MLP neurons of a small language model. Each row is named by its layer, matrix (down: output weights) and neuron, and shows model dimensions 16-143. Each number is 200 + 30 x the weight over its row's rms, rounded and kept within 0 to 999. A neuron's up and down rows have the sign that makes its largest values positive.
After each neuron's rows, "fires before" lists the tokens most often just after its 100 highest values on Wikipedia text that the model never trained on.

L2.down202,184,182,195,215,227,179,215,175,175,203,233,200,138,219,194,196,139,219,245,220,229,254,169,205,186,137,193,202,160,154,141,175,167,220,201,226,190,236,207,135,171,174,182,202,194,255,183,260,245,200,288,196,241,196,208,205,192,245,230,211,208,231,199,214,193,220,223,191,192,130,216,192,169,232,217,172,213,149,200,220,174,184,198,206,250,164,160,167,197,230,244,247,197,198,178,178,212,247,259,185,217,186,180,244,229,206,141,188,211,186,141,253,189,146,171,162,194,218,181,180,143,182,189,187,192,143,169,183
fires before: "ic", "ust", "ical", "ones", "iv", "ependent"

L6.down436,166,193,196,153,207,212,150,203,166,239,201,205,214,183,229,270,237,213,203,228,269,181,216,152,200,215,218,216,158,183,229,176,179,200,186,219,167,223,218,185,160,203,215,208,165,176,196,201,228,204,182,172,170,219,209,186,206,256,211,218,215,211,190,231,192,179,247,135,192,156,191,253,210,178,176,211,206,156,166,190,159,164,175,207,146,263,133,197,137,212,176,153,189,197,249,187,193,220,142,168,212,270,162,149,230,206,238,148,201,237,197,267,206,141,186,211,225,191,180,215,199,203,183,259,207,185,171,215
fires before: " ", "y", " M", "ct"

L10.down328,140,206,213,211,181,201,209,187,184,174,225,200,220,230,184,223,229,207,234,215,213,144,199,156,249,197,159,232,213,219,188,202,198,217,174,222,200,217,249,181,169,195,224,256,123,172,287,239,175,184,218,179,165,192,189,245,175,271,184,179,162,241,186,154,236,260,219,169,197,211,192,231,215,160,230,267,180,233,198,207,190,167,231,195,179,234,233,248,189,237,218,192,255,170,242,162,196,216,205,195,182,233,229,228,218,205,198,173,199,230,185,233,200,204,246,219,157,236,224,196,219,185,219,200,187,163,204,179
fires before: "ved", "ution", "u", "v", "uthor"

L2.down503,203,237,148,221,195,163,208,248,185,210,219,226,183,141,215,166,230,202,245,170,242,198,239,125,175,158,213,173,173,243,236,173,155,246,205,223,190,177,243,198,198,232,217,182,196,162,154,243,228,184,186,196,189,201,182,183,171,220,257,218,166,198,262,200,154,242,188,232,217,176,208,197,171,214,264,215,221,228,207,212,217,217,185,187,212,175,178,181,211,162,192,158,209,216,261,176,229,202,239,207,117,151,208,221,217,214,262,218,204,129,171,267,175,155,232,178,210,178,185,245,182,171,196,183,234,202,225,189
fires before: "ago", "les", "th", "it", "ey", "o"

L7.down116,172,142,156,178,213,266,230,144,194,202,192,211,208,291,230,160,171,166,199,229,221,208,237,294,190,213,176,235,241,237,256,150,174,184,232,189,215,226,188,197,218,204,164,193,243,235,281,202,173,238,227,257,188,243,172,189,186,195,169,173,196,203,217,163,259,219,188,242,169,188,161,175,198,188,122,145,218,215,193,158,219,243,157,225,209,175,179,232,183,173,229,188,213,199,189,222,209,219,226,185,241,204,212,210,238,196,186,200,238,199,137,204,183,184,220,198,243,195,182,215,170,165,213,173,196,212,168,189
fires before: " ", "ed", "s", "ae", "ian"

L4.down355,233,249,196,200,156,209,176,220,227,221,194,197,252,221,202,187,177,194,184,212,220,147,197,228,251,206,189,198,162,223,247,207,166,255,191,177,205,218,181,230,201,192,196,155,203,231,224,199,132,260,208,200,155,181,178,213,216,230,233,227,169,252,214,211,150,212,223,185,214,153,200,210,143,220,245,233,172,166,244,208,196,177,208,197,221,194,106,140,136,211,209,197,164,223,211,202,178,183,200,211,226,153,220,216,220,204,214,179,153,219,279,185,178,175,256,166,201,148,184,214,198,166,204,184,224,179,264,203
fires before: "–", "ck", " |", "st", "el", "w"

L10.down44,218,237,207,162,136,195,191,216,218,166,237,172,214,187,169,203,154,190,252,175,191,209,280,195,197,142,189,218,184,207,174,159,211,161,215,174,150,219,217,230,207,201,213,191,202,216,192,184,167,181,176,230,130,225,166,241,196,215,188,209,189,199,226,211,154,172,215,218,171,201,206,144,207,159,173,197,180,173,217,226,238,217,192,240,191,193,186,206,212,216,218,220,199,221,255,228,230,217,217,179,245,199,194,212,154,213,180,241,164,244,197,231,224,182,164,247,193,188,204,192,203,176,247,176,142,183,251,182
fires before: " that", " the", "ed", " \"", " it"

L4.down253,204,151,210,223,177,189,244,227,259,255,164,242,220,233,182,186,222,224,213,219,270,225,136,253,128,184,188,153,121,217,220,192,230,207,169,180,207,174,195,237,183,230,206,221,196,215,217,250,187,215,204,216,187,179,186,184,161,196,183,187,210,181,225,135,128,212,205,188,209,195,253,171,215,228,248,252,153,188,191,177,183,236,190,177,174,208,226,229,172,187,184,205,221,224,174,206,197,158,174,176,193,216,163,174,185,220,221,178,235,268,141,198,180,214,171,174,177,201,233,208,189,231,198,170,192,171,194,242
fires before: "it", "its", "c", "ion", "l", "k"

L10.down432,221,182,206,166,218,226,212,217,180,192,158,224,250,214,161,178,184,198,247,229,203,173,206,192,170,143,245,207,251,171,234,219,183,187,237,231,163,167,262,253,189,186,201,171,217,192,247,165,203,214,209,225,200,200,214,194,158,208,218,254,225,202,218,206,249,177,273,231,243,217,221,241,220,155,210,197,214,216,218,185,185,268,166,220,132,215,249,200,144,200,231,210,211,160,175,186,218,216,157,151,210,217,253,176,209,183,205,217,195,128,163,202,240,200,163,145,180,235,180,171,210,169,180,252,234,162,188,160
fires before: "ite", "it", "ile", "o", "and", "om"

L3.down341,183,233,186,203,195,195,128,218,219,196,259,210,184,159,214,259,175,235,172,208,179,187,202,239,117,196,194,188,174,187,207,195,177,201,195,210,184,214,178,182,190,236,229,244,249,189,222,220,222,178,201,216,241,240,202,167,195,245,193,182,229,200,201,192,191,139,193,183,186,204,219,225,227,116,271,215,186,193,168,223,163,221,204,217,183,189,173,218,206,192,200,164,267,265,227,195,221,203,233,186,200,191,211,158,199,151,172,237,146,186,152,149,100,187,183,193,213,197,194,278,210,213,227,245,170,186,236,213
fires before: ".", " |", " long", " than", ";"